From a checkpoint of a small transformer trained on Wikipedia: MLP 448 SwiGLU, rotary positions.
MLP neurons of a small language model. Each row is named by its layer, matrix (gate and up: input weights) and neuron, and shows model dimensions 0-191. Each number is 128 + 32 x the weight over its row's rms, rounded and kept within 0 to 255. Numbers have three digits each. A neuron's up and down rows have the sign that makes its largest values positive.
After each neuron's rows, "fires in" lists the words (lower case) most often at its 100 highest values on Wikipedia text that the model never trained on.

L4.gate410:138138062129113131031111119144110087156145090147103152108118132124107106110138138167201118061120138101137130068068144111152144170166071138103118138143171103174111123086102178146132118132193130143121144119144129193205097118159095156097183188074157132176175153158122100117097167084139110150104159185167079116171148152113068056128094092127122136146100126143160107189117126107142109151083164107148172117141134117164202112122144125173126158105117109157148137081148108142153142122161157097154134153083160176128106181073107134066132085080106138149148115149093171126124104123169175070
L4.up410:167108110142112116148090106163142155113118121143143159141172115101140150114180138154199126119059131124104159103102160127096179141152058201148085145166093083120069178107128097123102135108145087130120164179086139192200128128116112142080185157056134147124167092164111080158079162133151113133128130123171102108184098157143139092145101154115105134148113136160180076175117117108150111126144116134143145134161101104152101098096135113160129192158099093124152110115130130101158161115152173125090142231083126187136052149090155157097160173078065139153153142129077120073101125128138164070
fires in: "end", "north", "east", "appearance", "run", "eastern"

L9.gate315:124147108138207104102079163162134108096142182096104175144117210134134182125159097150176100141143213117152164127128147149148112074192095104142125080166142132151105056111125107161150161091160065129111137070129109176140160140120103113112162138150123128113091133121127080084152114080095097106096096121164096131135082137134130178125068115095053101089123150108088145154101116105068124144140176144201099147142127137079126151113103092123096092103122107162044111129123154154154143225158136147144147139111110150173134094092136095112098085153105070095152106101196097102128131102112094100
L9.up315:106146132157161079130144088146137129081121176115096108073132159154134129138167145090136128093218120136129161159146208178129088106112118110098098142168121087096132131131171120135128147108153102076110188100127074170128176136124074182030141180091108128097090103088139181104100071058090090080111124103161101100107128128231106174136119133115107150112141069121080127120095171167107143127138161105157088139153104125123099121134088134088130168053162106145133135128071174179166121154108130120096080111150109105145075135079114159137101100126121078065132150145159098115128096150117113144
fires in: "born", "of", "october", "september", "detail", "july"

L7.gate131:148117100107166114134147129143095118117133149130170148170147139150090203174098109104143132150179116105143126157091102191167108221122101107143133134153117105163169111120127161128160141095129169180156173119095173106145131121135121155090097074152082168100123088125130141107044157076120153121091132150138120097151138165136141122075156157033080108150121152161130132154128156115083030156131150158169128131151175087112152152097127150081089095091108120126140094132172167100161149152141156152130190111130110184177131146153131130086153134085078147128073113142184071161192096030127116127
L7.up131:173111119168152123112114112155096146139113098112158125158166089192076110114091150155158094085136099130116147076113121166143143144133199066057135090099105225114163173181151112126154163084071134131136103109103123060135119156128121155134128053185162079113124114099202092055108162124150090088124115140148138137151136139148074140082089172107167116126168064158142121087151149133115082159122134164139195108140131129133139155112155147119165099077100148186121169170124134148108153151097135116134078107071126142140138133143110110184203157199184115169108135125153101144138173127153153138
fires in: "in", "and"

L4.gate353:138129100110154112115204119092103149139144131103125131082134077110147123152150054209181144113101134104151128170083173066133126147163119183138140101110170145146118113140098135150154133128158085160114168125136106134138121092112176196123180144088116061125146181135151096163106121107047061148139102128165102110135114158150098109065104076144117135113153142134136172094142114057131074098200073130130126078075145123121163147125134118160177139147155124148119138076143077102174182132101148157158164130182155135073151159181135058125106068140130179077143176104138118072124099139146112155
L4.up353:169102152155101138148079103150202112134119136122151148151152095122167131106159092141112105108117167138175109140138165136064129140155143171038118212148090161116141134191135120120125074101129185104073117127135120149178138141155141130127142126167149119135097163070144109105130134164106101110133072157159156102143086142112151149143217133146114104112136186103104105138105106148130086168164082106148176164095200144094124117126188041097101135141115105169180100108104113075116125112181134137143142124117146188144107199137122127040148070087129107133138186143148136147156190189126097086
fires in: "north", "south", "east", "union", "coast", "central"

L5.gate198:141089115117195179171169209166141148129115173123066162048062117130127146135121161152091086165112124126093098142098142088146087133097130106101182150138134195134091144166174148172134075091139134170121126110124130127136104120170119136179146137110131115172142068088145138100158066088164085085100041105153149114138173094177175162110129129071162067107082147167112140108130158127109124099118114098117192176172096118169107131139168130111094157113135109107090161146140187113126157155127088102168106086091098125122186110114145147098098145123161082111099114145097091084084153117102122064
L5.up198:181121158105161138148154192166171104123148122114073071079140135073145150116088102130107103105140097109179099152152141098108108046121098120122163132217124162110113174111147157064102106105161091129076108089146071152075128119140163117105094136149158151201133135165103098137183118162128145076168099124098080111143166051136131147136143104113081129145062101154113098147099178166107106114126161129094110128143093154146197140170176152084113130094115114091131163127051167105134109155162110164164134137077118110174225150130069120132101122082115108113115139098143114110124151113124118066
fires in: "years", "children", "minutes", "days", "months", "students"

L7.gate272:159088162144160113155138150187128162117140199117136109115077142063118114090126068111142163178146075143145176147131118070122186153139172102146100091115141087143121093148181148112101152103139115121092052146137099215137122099111045085132147109159095126175113091077160134096132107118149103091155085085084148127125161095149155179091137066205064116100091062143134107159097129123117110165130148201134134122130117063102159146139054092091117114113134125138129148117141088136086097148117162163115102153084137113139096155108189138152120157113098116072133175125143159184161165134121157113
L7.up272:115129148091084126159083118143109134133091123120125095110170115156170129052111114169131128114146142138048144129150134129156165093080139104096086118189110127117175143144104114086126194141116066089101148110095111109079103159146055129063121116051109111067206155145119196155150136091183151158083137116126109099179143110207099120186132074153161093147124103100098131117105142148184117173095143078144168102120149139155138110106117095083150088147148134163180158104110171121145149126122144134134181174156054133127098108056114112094140131166178156114107190151159122092161112145135130091
fires in: "of"

L12.gate407:171127108118124151132160168176169148120157189145120157100110125056116136130172203115127160119140148144124128128125101035124078157133121138143164123115101149135125110137081174125164106099173127078074165182101192119122136129120084064168110074171112109162139161175118186155144109085101133130108200112115102121144105144064085189078096067104113092086109164110077132137121086095112186061150157098124090129101135133126104162119133150101144092108107134093065078148161081166114174125105107161134120102153112103101100111123108131092077060140136122097062118134151142076088104160125160167
L12.up407:067139139117151167090136109036075084149103111134052112142184135133101186123165075143139155145099103165148132126133144092103084097143112155161194047143137178066161138145102112141135119116134161188129156113174064173153189124137059135131139142084149099137112079126155128104070122111144157095154150111099110120149130174150139128123131055155098189088072161147160091150177166138142090098212123144116155119075119091094163149125107137108140099140139100092120131134100170137091116115131129097144095080119141134146111129060131110164124123086113103087188183157137133132106193118092143156
fires in: "to", "should", "more"

L8.gate290:165182136144125058162087082114092158169096056086157110154117111105106170109156123129161159135093135123131197133152109126131206094114106114155145190168135125170198150117146143142146117123195065131123146110084160126204126086156132087151108077179125111100097138143152187146112144062125143157165144141153165131164154171146045120061099137130117107150155065153155136117171150129174086149093185068161113171131113082093185133123089130102137116071100112147119114199091132079123150136133112118126152133080132112130181080096141141153127144126135096090080156094130121170142122148115103103
L8.up290:144160087172094079201074126130148178142094077119156147135159088171055102115116104071156179156087135131149148121131131141128139130092091085180155129149101152138189143164106119163135102125173143120126161163067119094132140122111085112158032112158166139086121156128154149174133169103107147134179118168200155152179120160150085129090118191096159133171174077131165077098150130137129130173117147106123130126082060124133196143140112134059157118078113169179131135180100137089139117101116099162112145174104179112142182163109136123161120163109176092159086157166084132128117122143143102103
fires in: "and"

L9.gate86:116115133167177128141090141169117164111150141083121102162078092072183155116175097111130140149118202104104195123101119162130094108062155152125152138142192089180164158086159135157099123117144100121063078085106092114130147144103135104164102093133114101150126119108139076150177095106035165098149164039148149182154114106123113177153107122199103145106116152112100086165123144121125122093103156070151138107110186080106126179143128120148124102114178133135114072120100143123104090182147152115132094162153152135127130037172068107093111142131128216126152152077107128156114149140119142144
L9.up86:135109128111112102130120134137138099081147098164149167139154075132151143076189126210106048144161156169079167186156144094092180127084155133108175116151148166138107193109122109171132164162136090110104167100135090174171134162133095108144148175046143162095141130161125153154123087079130123120132162116178089118174109110107123134080129144156093109106158145163111075157059124047166133137155150127123130171099187061123077141105126104102112148133168096123126100120052196141137100196088122136134103125168115125102129126117032109129141116134197110126144147099146149106128150134119081156
fires in: "of"

L10.gate33:155111132127127129114095123130101127103184136136120123144096102164178110099080102192168140152152165102155080165117140157104143063156148056163189101156166120179128183089121173141081154130121109123090141141121149162237169074175108138123180103115141083137113089155081119124123124155071172091109178105108169134115138074123077160111150128077137156109197099112129135176115082115132152132125134117163125123117121138101167073096124134141114090120154104099114110063156123152173217206184106162114101156134189107144120096158109117097137103135099115148075184149093087148120066139124128119
L10.up33:131095161121123078133095113155138113087185105098071115121108142148115133153125141121130170159078132187124121097172120139096168151091103107178143148124183137137157147112167118175128101151178068120175119143126156121153158092071119152109170105157138114160182131072121137197137171148151130161180097177155137100214119124098111115130113063139107079106114139138174059102106100140096173137116070106186135141130140166107138133066185094117155057166073153099133136116100183165143090109149108117137161163108159155172109143104124089127149107174158197108166128117082108068145169146214135104
fires in: "south", "west", "north", "east", "central", "eastern"

L12.gate86:123114129124150090114130099116030096146096195127124155075122162108116131118091098132126177155171136122152183090127053131084045111154091173104170170113122139127127069142094208078118109084158120187094071145140156184137166119131165130180152112160136101166106118160119103091164036148159088104164187152154112172129132120127135078078114112074125152110117163119167130148146118133139166127150155160100082163126113119111079175127114098165161080161125136102077141165181124123050126199069092153166114163095107130161120158146125122125126143107127125123137131103179124167102134138122126162
L12.up86:106195162162124135108127112128126107173055057111127163142145154113117120102151109136127202126136101168155151138161089043128138150145123094140171145171130177158062118119116196124128029114168117193110156131141171141113128155162068134146137172089112071121084129109120085101142089148168104136123113038160158129083151177184125100127109116140131134144097122147117161162142182158160171060119109120124136145108151172078121119098139149186155096128114142124113160096122111146095147162140120157136104153131132125039121139136108160106153112091121078157164198134075120101114122087170190166
fires in: "more", "is", "very", "still", "was"

L5.gate438:130126109095148132184143089175070108124144170142105146125123147161145144126131105126141133108139171112122110147100141175167131166146165102136158115193144194174165160106090179129149151132191108116106144062104161116138148186193131164142120189149121130111094129144123170120094128058110140214104102111131154089132075146123156116102066097093170106158138102167132117085139134127069153170136225123219145115139127130134045123158113138100089106129170152115152120078132114086120167169157165164091140124141089204138117125178135129146153063150124151083165058128129122167130078141117120096
L5.up438:146142070096124159167140095157099116089183177115090144102171147138110170119148161111136148101161114101168097105089146198151121170155165133118131165163149168097188196124088134121097179118137096122136105153098168104106121169179135162152114201142142113091109120106157195109121177072123162181158098087119137143163065131115119101122045131063198128145168125122143133098117128133091140168179187168176131109104091115154096092120095143066158095155148189089181117094142149104123146134119162168081101151157086144128102110138109099137145092113088150156155086164099163149167149174096131068
fires in: "in"

L5.gate131:097131146102154168149118165115081131109119084112091149095114098133130102161150159178089117151097123108146139139133065110190132107106112142208117074191156140144082135156168174153124142106164101162123191108151180160168134135138139170104091142123136124074157081166123082100156125144159090124135093137160033089129149070155148070083087142130136057126135146164090130162122225116149110164124138124124182127155130144122064154162120098126109138115151081087087094103058186079118179169134126112141203105097098149118164152078136134101136139115191137122092133084159098110109144134167123097
L5.up131:099123095097129140165117161126169143097120085146133109117106109118130101121177155151101085122081137140152085122090133149127087131159090133183108138171143132109136132131168134109091137155099097141098159134074146189165124122150172159045063144176130162071133098164110074123163105173186109111182071178148059102171113062154156123119151172140144076142132121122120146228092218089132085095118148121097158121151085158197137157205099109089129146126144115092136098077080136104103141150106084181112151140131103167105194144164124147169137122117134178150090115125126091134104153152168105122
fires in: "years", "century", "days", "minutes", "results", "months"

L8.gate402:095136145136133137143129153174117066150120192124128103077136234146127123127144102130093106146122122097202140113148103146124154147152175099152138142143150099111128149107125189127152168114142168155083157159092108185110128071098144131128167071168120099091070089120155120123144162108113146131126124137127123136128100158200194091076089119124086144188104100115154124071133087158123079199098097090124182178134060088121144070132112095088141121138069110086142161137100113140121127141150039196113117175057162136110112148139133075103126182135095147129145166136129125090141109119131091201
L8.up402:131128141113079191123107125145119083181159142117141093159110131144162088151138109163143151171087093181114091108120082158139163134115110156106112177089142101161129134127100109141154158142106075073115126103090220103123138172084068152096137138133115067063118115121114146116174115149136172064119092081118150157101151147111127129095139098159119184134103090122208169092178113128143207197063143107120152091204154128176117121096126120113123125126157086112112169117148195077147088163178132142131081094120126138094127154166188130090186138159153117116124129151128187097179093089165122096
fires in: "of"

L5.gate134:112145087130161121131103097101086083085108085174142118089167110114120144163169098105097193162091088139158135122075176115115124062080115113114181131144067126110090113105131159042075099084182104093113144128121193129175146093143179153091116134109117090130091103152144092109162078119159099168128098052090130138116150138101157104068105167152141109134133159146108105104088197148140139172083147136173179156175117118086114099170109140074096140118140082086121152113114179110182173146164150083141154157132092123105157174060148135146124121091193145144109151099094109175117110155076114125
L5.up134:103156112101140117115185075107135130157131174166128087108175133071165095155195148104155088146138180148197083170108051135100126110147101115107113054170089113095125166120113117113121121122137109138130112146131084122148116125145188153071120160144124094164112112107128144116152103101201126107201108072122085121182136135097180222127125137092115134195172130144085136149102168167128133135154158188138135117198159149160188055102132120092166152154118101074111115114082149110085069136181121118152059142172121141161167150143111108147138087126170123146156094123105133110123153183127113109
fires in: "years", "minutes", "guitars", "ears", "combinations"